{"hidden_size": 256, "norm_eps": 1e-06, "positions": "rope", "rope_theta": 10000.0, "rope_fraction": 1.0, "qk_norm": true, "init": "uniform", "init_std_up": 0.0368, "optimizer": "muon_variant", "learning_rate": 0.00256, "weight_decay": 0.025, "decay_fraction": 0.725, "doc_mask": true}
MLP neurons of a small language model. Each row is named by its layer, matrix (gate and up: input weights) and neuron, and shows model dimensions 64-255. Each number is 500 + 50 x the weight over its row's rms, rounded and kept within 0 to 999. Numbers have three digits each. A neuron's up and down rows have the sign that makes its largest values positive.
After each neuron's rows, "fires on" lists the tokens most often at its 100 highest values on Wikipedia text that the model never trained on.

L6.gate158:520417556531670427515430581441477555471597617455521487511443453517482494478556538554474432478560543515532521507486493488493486487507546519527582445483491526464510507511456523546446640498403558491461495537488454452510463432404619498586616570539499525527546495606543458510546496493476461470475453553543517585432489542468477499492504512486471525557461461471508594379465470528410513560449518594456508500491467446530533514570513504403427479490479561562463561547487490478584493532471550551580475515487491494493379523579468475403504469393414527489547449500609576602522437449577475489
L6.up158:506501472523558417500469558556491465455514493550516458446530488496439460568489425460545434562463504448488454530491475442457405494417505543481452536536544565544495459533572548523559593512359545503506452482460451522435448480437511527568520549433502607503509625587496562526524468555492448489512431525387506526481536448570434546505572567531522585580526512592524433455526558516491531435499512580583491508469520432487435420547494404411486518520493471557524481503486384506532576444432455554566439429471459494474502547522577561397458475550491406484528522475495524491512493558580557476
fires on: " under", "gr", "ing", "f", "er", " to"

L5.gate99:479515505553478445431516510597460486622481433493487414536562481498483421385541533495456463613480549488451521431403531487543576485425483480457506555520485546495427484596463485504601417508488593471476522437481539417506540521491530534445440516439453493554400498517491410547549481498475498460529460452415500484519498541415519407534540503520517505498500510489444522525536390434565496432453529534510485439595452512565489576524556431479551482547462480426443431613518520508385501490527476514607452495495512483452528536455392497568474501405521533396511467460461477535489406450559490489
L5.up99:486543550482397424530448517439529498551535573421543450586561588573502453423501539597490570542458491456486528521511488483508499502443482464467488484470420502456506432452502444545541453429532458536519514492517492529486476519560354558492521514507496485483483400477563469598517569589454582433464511464580556605413572470391481462443491432465450519527452618491498515570535492580562479456479503478561493438561455522491530370572487545532580461450508522470500476427430495594548435460569497463496498546535590486464468573537479467463451498495583570528521572449500507467562434524509542596
fires on: "ed", "9", "-", "8", "1", "ep"

L5.gate19:515504476561454545562582460553465543540486504527489516470414413557506527506506505514449638504525481429551519496582466388546524549511477511438514533490522434436514546511462471482538549533533477417433533514603488448480466501492407442558515456436427476462553432569481530496418588520558502581504517466497478531532560489563479514558523372377606432435588442484491492524449469535478509413454484412533584494527529549468551431531547568391499453474448509423523527468499526581529552481514538535540496526423484524385497505521422488474394571487409502453552402459566485506469466542472470543
L5.up19:470463540582584490566484500507491466515492574565591483456437479501414412517597466562438452538483530505542589474529485513490420504446505445567409430498504419489558462480518429571482463461481431458459460574515486460405473473440492412472567487515451474587488399537559544492512487486590575487421500537485484475442459497441546524574398499402482453504502574549473437569534500526523549470489604596450510518462553466585555469440527501542531490505542543448509476445490546526462514474459450495419595593494506557442526530406445484532479516556466464491552464421395486557544489486514476564
fires on: " res", "es", "res"

L6.gate170:417497497558523498500445436425397501523512539549528537474454543445557444494461522578514428422511559430483508569444454534524478536623506486499521467400390554404508485402554478462507551482498531503503524511540413402573514521569594494419493512432575533463552455502409502469516474522472492560580554430478558513507564533546427505507445486502494435460493511497456481414444518494520684465482520576501421475534426448622555514492520442516513489536523567497548461511500506482496535576634506440418454521543498453478553504522484476484519448486450473511608525399532535422434573561494546516
L6.up170:458476450502581560496535567548516516534554489474553439586419388455493540568424578539460448442509553562501477420476453524451529520497398589542461613508485484525415472504512496589469534506440591504532580495433496456554496517524479465582500574477533503583534400412437565506468475419485478475574629534536548560618575472467436509536572547503474461407468548498511505533514517478554476472497517558462459510475490469532510521472557365387513531465488500526522522529468443545596582499551498532425501525640434557476562530533571443489474453507498477457444472520515489484502490506557568553
fires on: "s", " s", "es", "en", "ow"

L5.gate199:473452492435544631436487546371511538481559461561518490479497465419609462497539430453487511500466471458442423564548490557431464451577450496482458531524475481578500497491473416441530463506453488567538485479594590507505496490555531428560500535473491501555375610535527501498552535573530510490435497505552570577518544513517536469497503372416474530434532415469466530520554475550525494471594549566530553549557502445575546571404540480521489613477521443554601488537473482435539549548587575523570499567474504545567520533589481558482525499530421491545525499488498480570544507486413598479
L5.up199:448523463519520532479513472452557491541487411558468514532582468440596595542327460506498507568499530500560534414533550560431490463498452465512487466538529463528531482479509500510463396447443475538546572409387453508484488484485513451459553503430502494480524455493413469468555486536507525416424443503546490603355425573495459532560518489477523458470515452457453448464475464531480466476467495477515452432518535538449508520513496427490439523546571483434539490536525485493499384434554495467570552492527524579535505549511461641572489457554506537503522422424472479571525437493474508592
fires on: "ong", "t", "on", "ith"

L6.gate591:494402553512423593537479373497436555455436465498458498513552570485545472507404514496510407634546479416482598552479516448500621425486532583542478554473511545482529465409473499544497567502540592550535499547466501443560410452471532552503561510394529542559452525468502437497442507529485458495486592509602492525549531551434515505564576531414521448433493569474447470412425448474570601493470484585479474489484416549510492497522463564407531477545555533454468548601471514471459493533555459507477478463470481495443507466406432481503432496521505524412571454417477574483417497443567516566
L6.up591:529474600568477426450516534467529494520618472527534410542514474495479400503513442511481531448512539548542571570495335428460527593483501524521494541568504491505523543420415501503491546516385438466488538421478469486517531482460464537484460475573466454540507503543550530487501571507484494535456454586477534487499515438412494519541441462493600509564540497449480474492425533538446475520507573692568464503545531443580528488490473473477503419540553535533490492521482375487551596521512482557483588589573426515488544510395403519549473472541469470498494502525461550446480533497494509470
fires on: " Gr", "r", "s", " gr", " res", "es"

L6.gate129:406550508480539449446507486477516524474668407495452445497455565416470517579488441516580467434469483442558501530446553446440481446565508478466421438544509568519418560559455480492509584386486441554531519525544541573542489446546488550576490570535505563483536517483539481416574443487537600571469527386517506512404544578439583462614507455466499601479540515483570508516518470522505527482572496504476492561455446629467521488516565416577500541487523492538581486476591377516456515527485425505472568451572465586487512425427468392471526501496507490509461559461498517583469436422528531546
L6.up129:496523532554488406502489424521531454555499484532570505546501539461502438513540458530580498444459627371455494506394524636517523507464514525563539540573536515425584467419370452558499400480430498453535479518530474586524545487427452494519438534490493507473527440465526559623602490521457498439571593511492438471434406598488550552536563540472436449464477511493518468479448512600497477429471463485500472488519481501433496500474526492544493462540543482534541432550400554539430457559550506497552608493467486547531466583396582440420455568557451413525461548506526464477546483506469549617
fires on: " |", "ap", "in", " S", "er", "l"

L5.gate101:490476489495552545452459561481461483436473431488437498507457566517548525521559386483521449636514527571539415466528470541545495511473642467405487532601487555439622435455481562571475575469481490551485501498491447533467572416487510532532489575473523523511467438508501397535582497494557547502522559524432487462538562548562490536498531513569520498523499520522450581497565450477490505514487514471501504510429461572524436471538444571479399599544497504483522546541468577546475540613392458496545463555499542449429426492545556561453560519494402458389466474510472542532501553562438409627
L5.up101:455391419506644555496476493472497511553504598552475512453549425550482460514507494545493565476487468474493431547480502476514577482549521535457379521601552501579575464508425507521518404516520412450526588520502485547454504447526518481536456568472589496529528444472564469577450524597513519511539375620429411503477484526433545486543498475524466451413603475445412419435520522501458555473535376567541420526523498427486457488532433452505448493468466510526547506489529408438486582519618504536458555513504501560442493473423495607455456456524464517411528579482502511601443578507525533542
fires on: "ag", "ing", "z", "t", " under", "ent"

L5.gate294:486594505565468477531512577533528550509541547530455473557412542505382477503442576548530412541497466583558448526509513540514554581535466444507382523589505541537525391420566470512555460491434507398418555553474445527480464432459471435481473542515557483584396508540487477518435418461497508613505451458480456489551518482455520442468497552529439487487492514540462481518544439487480519445489524548445523456555457523512499488488558471516464453500563552452568527547474417528574576513424500485580437427505472541585474484509442562515554431447442496512480475545425497497598511399448478453
L5.up294:470500535602497459557554548554492527497564524526440488531564532572453427511554462541407445577422456553497597546440561495442488519522567481467458470557554465492477466423526582465508547538537477577457483454417541539417529414469428410568562587514585483553535505542525470467507522509572444534481456463548493477459524499455497512501551560468429474551594624480478516560513587553559556442509460450411461487558529563531540490470576528483574531553428489442561517502472539524518521475501466461497433573515537437478457474454453450568514491490618481502526559493558538549592490502561412456
fires on: "-", " ", ":"

L6.gate415:502505452543437440511436545559530498478573407509486471531487534501494498435491499587453474507540565454450499558486561543475503533475533569469420462457565485437519555562391562446476563459477403480487461515588443539546580450464499573459421544590455492455486453541515434493586533524488459337434522459572393506484545593519564498456529472513496514567398415557531475500517435486476546447505526444575429401547540519529641473442468501457545530468449543529509482535558465463554576528437593493556488588532559519428525528542486521508590514591492509549436479492605518434486430543508534497
L6.up415:453604578498421496542526454547490523545501515515602406552477502540547499479562520514518501543462575476469451488477463433512490466514523523540519570405537418453487498455500537530453553514408531489581569492431531452457580463472488516546514428559495424465584459499537494507506556499442446490517496575513549497543498585546454426513599545398454496506518383554486570618512415495505542530505449434561471491500485510504515484492537518516496439514419452518473436505399488517483574538635531429523487540535468480450394568441512477488426479610580528453449535521623454495421471479465458552
fires on: "er", "ir", " to", "in", "l"

L6.gate524:541478531483516523530594537476468541423489469492569461538463459399470434497529465529571570570532652514504452521568409584579522522467479464424401482543461467502464472581538496477500618467468457505556539525514577536446444536621457541560483506510458560505495430436526532449477397472513506527581476554460406463567507522505518584484533492545467501445535433436495609515499563456533530544555515533573506502481462589463549451481544491531430465478549462576564537487496545520507517458488500549492441532469493496494530446435527556537525509501534575457546608600572485491483545520482569444
L6.up524:473470521510439421454459627591458506536534541514594537526535582539477454455566498511492558491509478495472458549493457450510535511504484528484457529577532468544527490489503487498457423501431608492579583475455518504414430416506526494457462483538474571484547431403537516522484511452461542447427520507508473563497484558525583516489487554458364495520472519574607528484549541533538504443469455516569489430461439419563462406372450540466454503530549499566524469513399499535604471559474433466492556533471446449564496428529495574551536514521476534496518593544551574511470452514503592603
fires on: "it", "er", "in", "up", "ag", "ack"

L5.gate234:431453549482512576593373487532518559499497486557426554490470465471436473514473433479557474550544440455509539537452498534499526503487472453568513531469506537373487436580439476575403567627477499512534489553563539576577420454461486513524428428560514559516469468477485487489489517462475457523490471558494528533506510426579441518519394442502473440491466451463456524490505504460410512552561485470493488561506439536505412413590444451550529540489530434503504525506404500510547504466436511531563550453578524567483471457506522452491518539423497493500428507508553501468550470432451578591
L5.up234:453444532498481477467500542459540501506526529480469568515512434482501548537479542534461519438428466498513415491468477500533529511528446513514479422580486498391523531505544482525503571451464468529452556471459517575446368524434529514502583372635616560503462543561428619477537550526425543580548522360525495495475397485518505515549425478563515570513533499502407523491459522510533502511484466544538414563478421525534475410563554468512536500484459497642600502486539431580588430572511554529467501470448541423501505612523570472398450500533498470512454493443560473458534503498441478542
fires on: "g", "ur"

L6.gate134:538549565484552489414476430494434500502473492519566464519532486466535509591542468549540474463545552501489418364428554533454410539510479544547543456534533496476556574450553494452560474365521530552561540502421497411419464438507520448533519432514453541531453464496501532509526540561478471549548508528559491505424519594504534481458513460507544448558497500566499514539546500485524521538579412486466362527449529592422505521525460560555497558581459530451556523496486549442437492493451505436491400516432526447567464551471574542515533602489497523511454542439452461489423553513473548463
L6.up134:399542509454482465502552516469436445574488447551512470450565478569435463559532537537477537535463438538545437553426465467461466529431495514479475545473610552526487553476595508491437487540515482401437472604516483452526550491522557453337477522515488533503458564436430515475629547526551529528399430462568546571431541498426440543450488454540488496561450597494614473548429481424431459574501437454482558501554522504489508574484527526400365493437600576420497461511475451485574520538548497453485566478447444568472563548552493444422524461547498507494486563535555439538504453543541553545
fires on: "re", "in", "ear", "ill", "he"

L5.gate46:537428485461420403484609544510501477510525471550522482567481554483416526482537554600507493549489453495514419503500414556543540406538484523441564522533539441528594506483482467436505491523556548600612542562524406499392529458463477387423601447532471541459404551601455455526530387563551492576457440542490483443471511524552490552433500507500569530411536469423525410516451430524516597394525497500512492458533441447485512552518476527422478511447516492615590430593553510469576545502536486443476493519404445458476480428473408470515481458473480489419464528520524497415472511463468531487
L5.up46:513464389494419474507536481535486519562493410452368622501502549580529445555434453528539437568516505542430443498595512535509516494541493507480423548491463426467530482494487507443496546479528586445552495529472479438488480465613567481486457512547543501493558468614581395489484580540459480545567496556547474437549459506440438531497430539554478496614520463461410563502463473503558486460514567468428530512504528541441572554517513509507499506535575489491576412459507552508528495589543546437670570538554576478453515489569419552517529483395527478529468556531521495515418458562389472425
fires on: ":", ";", "ed", "ess"

L6.gate521:486484525467540486505477588458434474555598476446505497577495536503529552469491419458507499527561573470506427583663409513553504470658463521496438473536500501512491538561497555506523552556479596502545502537438471501488487391554493536619574526527507481602524547541570536469453567498504497485561521468417397593507532462462368511497615467576490539493408508498419542560496423514482495493517459472511524594511509461448518568496464487454593416508414501616546534487513519461492536419493467505527521459517564538557471518482417429469425574462490506458479579479454540517568584449551471531
L6.up521:443505583488677468485444492450440443478593509487492433564489484434577549484458514472514451544450456453559457541519493489537536451509574425540430505563475452587448532597533532478454579516441509502441409499466541527513475479478520543599514557529555495549488552528462504396456506378550515462447453461509568518578478519474360442546450504505601555565447514417487528495486483536474581492556425516472538589533565488485478423542470513492516540517370535571455465544528441426522501486540506591430526438525543473515453490549417549506507436585461495580485534558470531425476413378479497510
fires on: "ist", "og", "em", "ot"